Weights of a small transformer language model: 187M tokens.
MLP neurons of a small language model. Each row is named by its layer, matrix (down: output weights) and neuron, and shows model dimensions 48-175. Each number is 500 + 50 x the weight over its row's rms, rounded and kept within 0 to 999. Numbers have three digits each. A neuron's up and down rows have the sign that makes its largest values positive.
A block is one neuron, or neurons of one layer that tend to fire together. Before each block is what it responds to, as a language model described it from the Wikipedia text at the highest values.

Preposition after motion verb. Mainly the word "to" right after a verb of movement or bringing, as in brought to, flees to, came to, arrived to; also "than", "in", "into".
L2.down67:550449545493469494484538533510504510436480499521458469541511587579535541465515549564489540595468361515534517460482470469436454464409624462467530514551461482540460511519548600565457468432485477474536592520590485467494504479529474485526522489493454500513497511560477492563537495620561422491453559432594521387424530509513526531511557533406516575489463479584504499518448474473352467449456
L2.down118:540453436411503563520550478498588396511560505540525434533515513491442504485545433520482495459488149423527512418500458535486545490500569455521554555527549489475546536499471538455466491436494559528435490521502443494520438545511494508551494568529580561503491523485426545563502414565504473392451587491492473482491434558489484508438544561476551445548564564514540492490534495586469460516465
L2.down139:482520491535531480512529508447538573531498460464489498485491467472494524465557480582610527518524407510623499459467481611478507503603531547596535472508404553515469529550458500517434478520561510578563435584490519517449458466475490429598458529437474599530489503516486561594530500442565512460628564553359561433433443560487526456463476528532544509449450478524485560478449515509438483417536
L2.down144:612506438482506559645505530625459465548481554538470529514464544536485570481534479470530479551505542484468515494470441515443513511488531504529458565537547368426479506486463496512506428505551576453530571491431575596468470516526450487542489552440501590396518487558553536424452515485595436462468461429527562488544508528466546517370509463511453524514414571493571495441478556481442541490467
L2.down275:432602466508476468447451492529511482409427499492498556513473523448456475483480474568519467465477255534496446523507444447518493410489400465354526505525430500588560472513463493476476457465515557503479545538472443451467464462518463484439426505476536479528511425404393471575510510594417540474638461566519468466421517472524527440417545435420508482554487448497442453514480445622443472490442
L2.down321:608429460476398444429481494492457501542515443508486499542416505482536528531505469561475487504480495445342491502461536611518438534472516480558499552473491542494465496502512583468466395429447532546460619424380532458523521443517510493458501619541501556533569470400464484513522481522429552485417474505517498537493479485452436485474505490535479524443469457495608482610450480514467512468472
L2.down457:508545492563555443465479457453533462496560514500491375571510484472467418508398444445481415547556318439583502496548477516528569461486540476486586514550516596509522563483566487342403461567448459450459484532538464543456519531508496579542481559489489552431435465591462492522531490538461489441452453476527546530446438472446423421509485534424552461498449580561519532501438506479555436512549
L2.down458:444506534497489547446597516508493460506502530539522516493398511560455485518507499541465527542514231418499431576535444513411434463439430511476534459540493572515491412486496589482542491483444484505565518541490497480489426479495469430473574555363488564516550479559526595590493467540551458536468486472486537501506485612532524485549614508491538549515507472501494575531468428471407515472522

Clause-opening prepositions. Prepositions and conjunctions opening a new sentence or list item, mostly With, also While and After (With roots, While at), plus mid-sentence to and with.
L6.down313:487540522532452566486553443452559511593475445492498452481501434500498433526494493562460532559468397480517396506567475562472561531518553465453469445546499544574485508482488501459478529516462604504436398415459571596540480535567418477513444549530477414405421403530578522455438465476419417483493473428513494436511498458491499489375600541539545482537380533511484501464431541480413481494520

Capital-letter word starts. Fires on a lone capital letter or short piece opening a split proper noun or abbreviation, as in A(ve), I(oannis), H(elsinki), plus "The" in titles.
L3.down49:516491516511524518434478524503502512572440512420511582546474560515544494570476525504516502475484459475538447536476571393541473543474314525258449515480560509582494540423435547544504553519565434498553506469513470499470530518503490559438452563498513532536564515543544494417479518417507509534347488479505499478486419428475425534508427505547385486546558497468486591509563496514552484421502
L3.down260:569527511569523526542499556515497488505511589515434543498423521449574541509500579522502437485619580490489485436490489444453495582401420478447443498565542468505527598471436497427441507515513526431569565530439500526416504552415434492494489512498472542524517504523475578605483476557506496499214499481488428496582495390543462560472402451489447476501484493467480502515488498538527463438520
L3.down262:493427418498540554519445544472459470453555398580478539424499591476480511531560490457543545505495460511520543401423453464547533494529502577613534495457462593523595594558563523548610479464468473464408522493403587520519456545425439565457580471528535481511506531610536431574518584502562454489508472434553447457480498507507500513459455380495492587387469486484481562457433526467528578585524
L3.down282:568556455560523485480506496427481447569518457502498609508515504532363532554494517546505551454451319457515546477466541513387548432495314481252426477484505522523518593502467433466437487448466421484462459513536413475505453475492453558460475444523529464524493546475500480446495499540504496513482498508503514560454482506434474498501475511526429520515560631579459474466547493534498582506474
L3.down312:560449443501412528487502498504430544499494470525485658479493557498472496436465595559436499455499642505505441487492452543410481533461555520509514530491480491485408480578507502549547517559493536507603560512468648476519536426459522469593429448478545505455572506567450486445519548478505491485343455554531462563548517426444537535442503429492435497510441424454497426458496550495555450514484
L3.down369:515486416546575524578489471571493551469533552503539464433460533520564479447437489416506518506501546457444486505571482532454480520406524487486668613414553592555531543552590580579497567499523460440561469548506590467510500536463524524498577524502524594506435576550522497486566465529492408571453506448475477454481420470449418441516491428498401460444473547467503503450451595514522456450528
L3.down413:502495460578532531486549494489389469613460539485452501430455529561551526530464585518460524487566599497492516561513404480490469541470649581411501503569616540479446566524500481436450478537483491433579534642439530496485499533483545489499542520531475471528437501553551503514440499514429490495321441467519513445481476476503528488495398540474555463499522485499419598571587412464450427478458
L3.down509:510462580526402538483530531492477413413583522533456462477449585490454397496580532473469545362480673544566544513494453582531580475440655548515530497495494441499477494447484495537489475557506463513528478491529518449543505584511421436501453510517505533562500560461510535517480469537508493580403451580441442529466577464488430469483551524535544484588438500548491479489480514547451513452610

Mid-word fragments, quantity "of". Responds to mid-word pieces like ver, ear, th (forever, several, early, 5th), final digits of years and addresses (1883, 419), and " of" after quantities (many of, 1.25% of, all of).
L6.down277:530505521534430440530499439428476458492415453583495418542508510518523396572427493438411438501505442501522531565523438530433551536448518496526564530593512481536469492587568463626548535449494581478470511486459503562523478560509495475497580464466503604478499488455515583643423443534499535499554416452553506420549448537516574438500468464486514467515556588550475445550415529480536567585576

Word-start fragments. First pieces of words split into several tokens, especially "de" (deemed, deaf, deals), plus col-, We-, Fort-, Spanish "de" in names, and leading digits.
L3.down135:493503518518526513527477491476520495532545498428474559474455494455537467587595533482543488486502511473506613483476501561479471544541456502441459611551518458516405522449504516533456495598473490484480491504459433538512489465627583416458488482514449583595407414470511522509550469485441538505403508395478484498455475471563511463475499457533514444504578478441560528496556437452437482499501
L3.down164:498534520400524530535601436531460557547505527571432594511504545425445537440502425546588466533471477507427465469477493528460472603609374486495473516593532389493500525501460460642543497554534562441450546454505534424472645481453441479478495558403481514460462454403477549584531469585511503482388455455495415474514431397478547547571458483524495452480519567437544484513516479496594532602504
L3.down195:440422549410445513522458487559459567545556521549519506498470511463485433568517522566485493503571659523655471421493411466508454484488507520562480517490513655441563506556559518474486493547467566552501452491512457458550465467473421456498495540455585465524596550626539502513503491458485425538524531417463466510505406436422460533413497541515534482522487535493468444512518575430576359556501
L3.down227:414551525464606549478543495429511535534522470469527527525525609588536540528525407464477508510406333561498504535514557522539589637505513432542493492487519535569540490527412625582474432498534610507514512523401552533513494466404403499547562546452503554488566458526459495509540509587543530534566488505485575553529443506469470458526552598455456556506449414553469443517514459445459525575437
L3.down240:594581503482458492553477555557432473471466428492476517486518447523536511520536569459490493423492727428469522497548496521536505508541429547514552536483455536406401493492555491544596468499361450576492508494472448487478472500566449421492517451581514480559449553478494449464563521518525535556484437484432500556495489579468501438524568444457507484529344423527391535559531476443537521505494
L3.down287:509507531470496456504567545450504542482503542524501570512523501506577549485507537551473456522560441547526467565566477492467511604548404452470505506481452513481477499525462459621468530443475428440519520436526523429447526563440495533473528526484422529515396477433448381599578589524526470554445491434486553525433506496500515465490439609551408517420591529495494556408480577487469502560523
L3.down391:531552471462578427443520538500587440525549548534494529465461505462518499439457381384595473461536312553502492552511480499485464548491460532435513496513548508518475540477509500490527490471529572499379487453607478575503598438467490447551508472445423442415587476430481555552502488392529564463542460564431374559479475505535503444478548473489434507479512423409547454537546526495480549509543
L3.down481:579525517412465449527499493637489616477443535538537511584522489505425522501525581514528448523487342522608519625568454456482489526513482487489528505491481417466511481480525443530509432537456486521480470513552494486553542556505541460463439519395533520436481568427493469590526470554589569541470463423488452459559540413559493456480536505506449472455513484508476508549528491439481501581548

Locational prepositions before place names. Prepositions such as in, of, and from that link a place or organization noun to a following place name, as in coast of Anatolia, Museum in Duluth, shrimp from the Indo-West Pacific.
L3.down25:484424580448480533430540536506475512501481515546502498553543590525507512532503532563487454527496236520541573467622485481510490493513534473450489493429457548468487519475519511486533519486532497540425484522546393485501512484455485517516486533577456466466527501533552479601569442503572466523482560527457479421437456483514468462469483479487517556472517495589485534563521422476440520526464
L3.down36:463496506489478516371546537531543539507495437511429527554490575601458500395506471512466450483542324507538548495371469466455465487524471521483553568551468424454461443484499566538500495553474499402497586496479431489496486512495477474450524486533461530485412493430439510529456451514468587480503525537462531547518512548457411452491486479554479604455421525555462499475448406410571458507444
L3.down84:505454620607516534413582518523513583460523500501567600527423483484535488459512484498482532540557357453530537559402570459450557521492544518527449576467437482495535558470501465572503481563489615470510504505524491514534471523554518616534540469513445435506535453395485545572564454568523506494555560390478537477522559617470514454522486519515437488472454470488453505500552501401470486531498
L3.down100:540555504537468584568487556602502478421497537486485551431595423370559513510506472537527457510519276521460488447521553515584485468568601569468422553581495490517528515548531520587444536608530464512534534536451509506473516460496512406531567489387442577500477526496545524536572580449464440521424479495455468490505507458531446538549524486524394496496451469564465469505490541477455495518500
L3.down175:486511521512514516466547440434510588519509519487517492569542527432520566569467513477449463539413248528536494516557468448516504498530501479412489510520478603500558533523426455451543478425455452528429526578527472523555433552463516459442462572508551485462544481555548518500527415486474439581578569525438545491452465578424504486410518417439486540398532497515559503506493416514468539475427
L3.down253:577322553488476549473621602531407568495542510523540481470407529494477551513541490564520507563530459503473554529466476408500454534570558493427459512420505493431490408471532507550526604444529490556565459501522524515529423488593441519495490457525538426450568477495396525488453451540514454541440582534469551493573493391507431557448473459493495536519439505493451507557473462414542475470474
L3.down347:433523492468442479532627538513449553526490621437457572437553528511540563527553524549507482527535391515481592500437549510478521497395438481447502505526464486516523584552393475557417474554455487540557513444542444465517523514472485525517530469531529500538406570499469539574606496479470505469470417467539503467440503579516498595483470494472492549466410573566548481526456497533550484529492
L3.down422:436405541485417517516518499506453576464458521504495524493487490495488511548523601545409449531425199494512490518521476478499459535463582503523499427451449516613496475446558563523561472473513445546415423487531441539539407459440525628560506477583459492439450500516607497609499448460551469549521500528493497429465484445501501470526527472508565475478511585561440519536473453457507500543479

Mid-word vowel-consonant fragments. Short middle pieces of words split into several tokens, often vowel-plus-consonant like op, ap, ip, ev: je-op-ardizing, kidn-ap-ped, Equ-ip-ment, Christ-op-he.
L2.down30:413554446458466494371561501465483436493430417544574502553519403397526504574476405556448556471482523470556514487582458434533519465549388501484481574499473495452493575506466460564443423460538445506447461468459519481434568614525576511560512568491566514473456455528566576491556546511461508465417495562529507428573572514601530601521472441524447522487558573482474538451494481537438508430562
L2.down39:526541578506461490581544536377435613465397506499565529469461470444460522527564420542500520412551449438460541435418466475530546524477423485467464602561473424513510454499459485484408559480539537542411533557436526522590505490495442427509525543453607537481446533458450545530486399545508491551626435469484448569465452524464519477537534498512528533496469530585543457508524554407465444558588
L2.down210:527422546495518481476504553555497487492636474506476438425613526513464429533499396440562492408512547549471604478487547482534531466461471536470479492378376488360577537528472542556486501555530477499547482499561517505544435517476547462481491501489556524457390467587535512541483540544558532517466516528531468577390477466483549457548506482514491508484446498540490555471532497492510488506467
L2.down215:561546501453485508488499523549492552592511505372474495361540467493558506601535573429466439461519521481486551522468405497504511479493454550391532485393507466583420495503467515418490512613512502475589536578555515518393524423491419455472534569487466465460546572475475527423535539486513580504423524401536431525530452538524484434470515539539540525548510503485451439450443439489500514438483
L2.down225:523506588458474530558491522495484494396445431427526616467571483489428513505547487511487441434528610515494436518538535487531564518485561574433415515466451499406465511485508533583536499539436530519552591553486425474511377483533528582508544473528513459492418435496533445537514422489482507564520528518506548463462436479475417569569452467500531612448500541496571500422479543473530361443453
L2.down252:490499522486524476522450551429461556504481373461451548579551478537409544497476491488510519463498407577461470457556557476480548482467555412455433497498474606592489499470530508530455480626514556593461539543448490494514441432504496484487477540522611466389446566397420498578467475465405483586486568524530522472440516516538533474586523592506505538455498509547462562452484552479525507432499
L2.down317:474492481511517422576410568481427456445515505552547436471449663508510506576571454514562523495521471478486437493504529500553477429454492509534476511516488508444566524491526569498532538548433526527580498501415430505566331443473405577497658463480544551474489425452527480498452430544499530518557448552597515512461491558557469506558477482414543503520547515544494578514530465504489447520485
L2.down460:487535535496521441476519449498474412518499478436478446494459424556484514533496536527553387473446482502516466588514575532461457541436607526410497573549517526555361509553464446565435510502487532541483523521454567461471450458436491506456454598523558553578486518416498494485506430594468496620442488581556454558564440469467429568531554457512470514421534497530475496372482489446456459511454

Infinitive marker "to". Mostly "to" opening an infinitive after control verbs or phrases, such as tried to, able to, decided to; also "not" and "would" before verbs.
L2.down54:451545352566502528561523589537490506442461525481546526539465470500515485540489547438407522494472147548486517473492499507497499546466529512481593471486574486475445542522435510447526462484470532451518486515515475544462545523590425502444501580519521538535444445577469497449507457472488538510515611462484625492561541485483435560525556551460453566537524563455572498481506476428509498461567
L2.down135:501476416482541520533472504482500425557578435599484559474453506560417526499483443472536411518438624459486521445410498483478502475498522597414595439521496565619520463517524473463385520509515488485524439483493500498479526565447598560521460545538530464514516441552445541424438499493488469560636594478604470480504526526501571547487479586446462646505532491491461522505536467527515514568535
L2.down160:494524428519563482546496417475528549484467384564493475485449492513496431517442469519521474480606544447533523491492536486480538533413469513400443527476409421486479439495493499522508533534583491546504537398429498648538502538641554469400433489465436572485454562507548525399447488472533536442724499461515570519491480498611534548548489488452478489501406532617462545509497479568518543466489
L2.down249:498447444554496539527449427510487458528417503504490544603483529523525429489543560533611595468448371472457427543509579531472524466494375459487607480509469487538444534554494584493484591504579533459423530449467557479490532464520426550545542434481462568353473569477504496485517463515496499583560493474473587530600463564427520460491446542537472460499480478559520504518543499550497506480465
L2.down287:545567490565597526591507488490540426447510541499619476462490494522455517483497506390505556461480566441484428569432503480512474436473469496511513566445428525373489514494510510476535454452491550458470524564478532421442569493468498488483486463428495577573468536598553502505546526553487514566546483583356556456503536470456509465553473493466449498571523496582476524511524562424444450455548
L2.down387:462519479413504477526531484467569531523436520499487420560442546520431448472482486541380451537527256445479506456521422555460533447444539502458534453495493522541437613527452525460475539509581548459452509545542458476530451516555511504503463547509563570423450454523500523605474456510508463525633619498518561374510464553499514493487520549459617540473545551489565499456491461491447456509615
L2.down456:502429494508511451452556489493503436545432482419547378478433454515494464508494535499540467478385328538511525506426511435499450408531439492412602506450490618528452487531565556441417402555499458479522500511490451464536464508506549595522518469529500578552543381519511526473539450517529444497659463508526609492549499511462476498476455499496470508398390410527551501467453502460491511557543
L2.down497:530425552398521443474385496467460500427537472589491473519410394446510488514506526538457493562573475447543512573539546461435519536511416580481558485469461524406487495492455603654459499450488568497438504493509471523538464466548556576502457486445502587544549519517489520541444506495482450512607474532475497525592434515477549546485450529458440499553526470452531462514485480502548463544444

Modals and infinitive "to". Modal verbs and infinitive "to" just before a bare verb, strongest for "may" (may be sent, may improve), also can, would, to (failed to score), or.
L3.down102:476607470479499473649581494633548548521534537433452468460501518476392468533411419552485549502484495516379465521402411478451605443525534494432528503593477516470462538477539542517426547510495550529502475382495512518506441531476467426446461601444527468471483519436464512505526456595446431488458503435473455423524423519447421517549586454527499478497484491541443453476472505445460527537567
L3.down117:542567581517616449480485431601491517584430479362420491487460608488570584458464609530536541545533432487467475461519488441502458509574561534564471477576526459500536410560495444416446523461565579480478474488516521512519550546486605533476519500547488481590507433491486484433458560475578562536442469432522520467452497545515549473439481440496525492400477468511453434514505534479485506474453
L3.down209:482618394412563554510574509471510581595497504537498572546466536572378505481466507462443555505497457509483476396468452534492492528456490527460488516492532547516462584542518506481547564382570474408461459463527460461452514429504519496458491485514561440416470488504505503457506474456453537450613581502445585455593510445454452472468454498404581409510512504463590652444415533460491517502480
L3.down220:499550465469520464534537423463491477532489442520410559494501479495406362487455420431484529477553327550512487474417549527557511470457468426445569498583537549578473585554561459555564504528576523493475538441493605486435435486443516479473463457494524599409504532520491497464532559513466590433516523450492540469553537515544471518654491504502554486540459538440515464506587601481514548460508
L3.down229:462536502475500430436447510496523456374398493442492475559469515469499466525418629483434553466509551549500562452538533548421439522557501507468536598455434496454461521463521548507453599523459513542497467571461527524439489497495535563432547574471608637472474519610561481523516543450595495514490502524399512456550463481480524473529440509501517433516405492470531436512498490565447543533568
L3.down290:471502519461538515478497588513492526525445498466472448546427579503404455472499447450396491534532161541428466480479453528439482449468574526476462535453455509510496594514452489463489490474574515468490478511465484444522475571579529497552492521535563574434484455539555456459509452470527451467531584439522511438520437510515476507500502478494546486477482551470562582494545474531418478478470
L3.down323:483463604503591437455575591502500516492462477453573492531454554425501505556369444509463492433485243572482607548570393567448484516457553447479437507427518536537459553506459458532457536469432567508471520501549511565483405457522537579503549519452513458500416464399433506594575437599408520499517503499521470498435508504478499472479496521484497534479474583515521496493451424467411502535484
L3.down409:550519522480554491442465499495476445523422463426513534431505447472472472512502517426421508572496306517525525510475526485501480433529437494387510620518477489417513535480419437501518512478504500515568467463401609541532489524580490483469502516576466548555509490473602393479513485485507457528542514491455505476517531436453462526538429399474557529492411494434598508441531505531550495501458

Mid-word vowel-p fragments. Word-internal pieces like ip, op, up inside longer words split into several tokens, as in Equ-ip-ment, Cal-ip-hate, mezzo-s-op-rano, J-up-yter; weak hits on other mid-name fragments.
L6.down97:478539591530457496492465544540489442481486387499584532466536503550441490503506479491399459455516494536512542471475536514554519479433337583490562579484396467439473580492472474547488546531484475550429551503416518445568384505571422500526507495537561509454464426468529542546362597636574545562535510540472470514501531476478556497512575425543502461452486548488495444436584440443479507507580

Sentence-opening prepositions. First word or word-piece of a new sentence or paragraph, mostly prepositions opening adverbial phrases, like In, Upon, Like, Prior, Nearby, By, Since.
L6.down467:512510520496488610544525473491513553530478522546518512540580545457596503425483475452560519574434334484492476519527533496532459457597567514446519463510522489421453540440467535535553445504591488525518440438481547477624518523426489515522455504525488388467466523647542428555471516571472495399626548572473526513518560547483421487499515455571456599494461410535569535509584447401508499445531

Linking "of" in titles. The preposition "of" (and Spanish/Dutch "de") linking a title, rank or place noun to a place or name, as in Earl of, Duke of, province of.
L2.down33:540476554417481504585502504485509457576537554488506513627500570510507465498507475527432527505539348539576509532452459516344482533483466511539530553541510478527489486568593501588560528492562518555485545500533497562627527600493492511482490514456477532480537530554474533600484408486644496506559554452447491437448433492502413463406507503448483507434531520594538552512515502439430503553505
L2.down64:495445629455456434499533469421523523502555509496467431512553514422575542541438686615489499505428288486551494579493469484419574428534563554478556439537481466567560400497530585559411523481522560480441524432540537524473513490455503528447527511495465516509498604459481484546492489517519486505529490528436482481529451553475481419532429499484564535555498569483542420502461556493427532577542
L2.down112:545421420545494511477567546496466489459472450505473483538597537521445549481408548600573500461494439481516430523521495540483550569555512495602574492430413463482585578504477528450459540630604494539556436465486443374419409560446515487463410447540482504480525439500440439478488419423459479498462505577565507453486510487534499525432478475535489552394460455480506429433506552445448482418503
L2.down304:492593497549505488480517519482545540532471573598511419536567514496484514494571476456490572543457381509512530508492482519504605454531544531595528549532476590508542496500477462523376490553579450505450537468440541512520517571440542478485475472371505574486616438525433537450466528439400499470444507538520510511426485496562584499463530527413570551479460502542499422465535543493374504479550
L2.down330:506464612427517502498565482416531535517427502491473513554491529456531569478478625540459476506437085461530543541491474522485492499548538499369511499503493529531521505505490493544467453445459551472451459484558487553499522536462483560512475462485541447506485527487495417528518494541507489524542538629463484480473476476489427540542500523474540518468488528512496488510477442490469466483467
L2.down396:543406491426539472493570521453480494608546456414464541497550547538482494494447455506572442501391291417476498517523503519542551485502582550566548456488490587551507479581490604477448494523527507465466514547459527434484464518431506538559471470534473551566409467599462528526436508470619524513597490503503503485491469501432472500469587550494493542426520564485520514432461486513572511486495
L2.down451:542478519505467474546564568627435397442502479422426540572461530471545456495552441471515571530598432502569500467599454440445532536460587438401513520527488492504457495491531501461491552561479511466449488490485385539533465530526509513524540540483521510501501464517530463511531485420510478481431464471462420542411481625535469531489450457481482483510547461510370513460614457483564548524482
L2.down485:543561512502348525576458470384558623498549524476522492416562517544472474488553529518454489523393444590517530533523492445453495575471465483608497465487437437572484523561447536552569502498446538552544525534513536528445517493503534509575593554450558413511491509462462579441574555440567481486512542382461452441415509600462437437446467515543496498505426544627466493487517405535530608475461

Predicate-start word pieces. First token of the word right after was, is, an or to, often an opening fragment like int, over, exp, inh (intestines, overtaken).
L6.down367:493540482508439504512553529570501482472417468578448459467453496526501516502496482574498475423494468507463465470520525520499502501460137509432528515453483554441447498489570456563523492607516559549477531509477537485498464428542500506511497491449523543470413478363529560738483509570527569494403491488501408536485523454476505486534537450490540495514469498539434420535543562516531551454542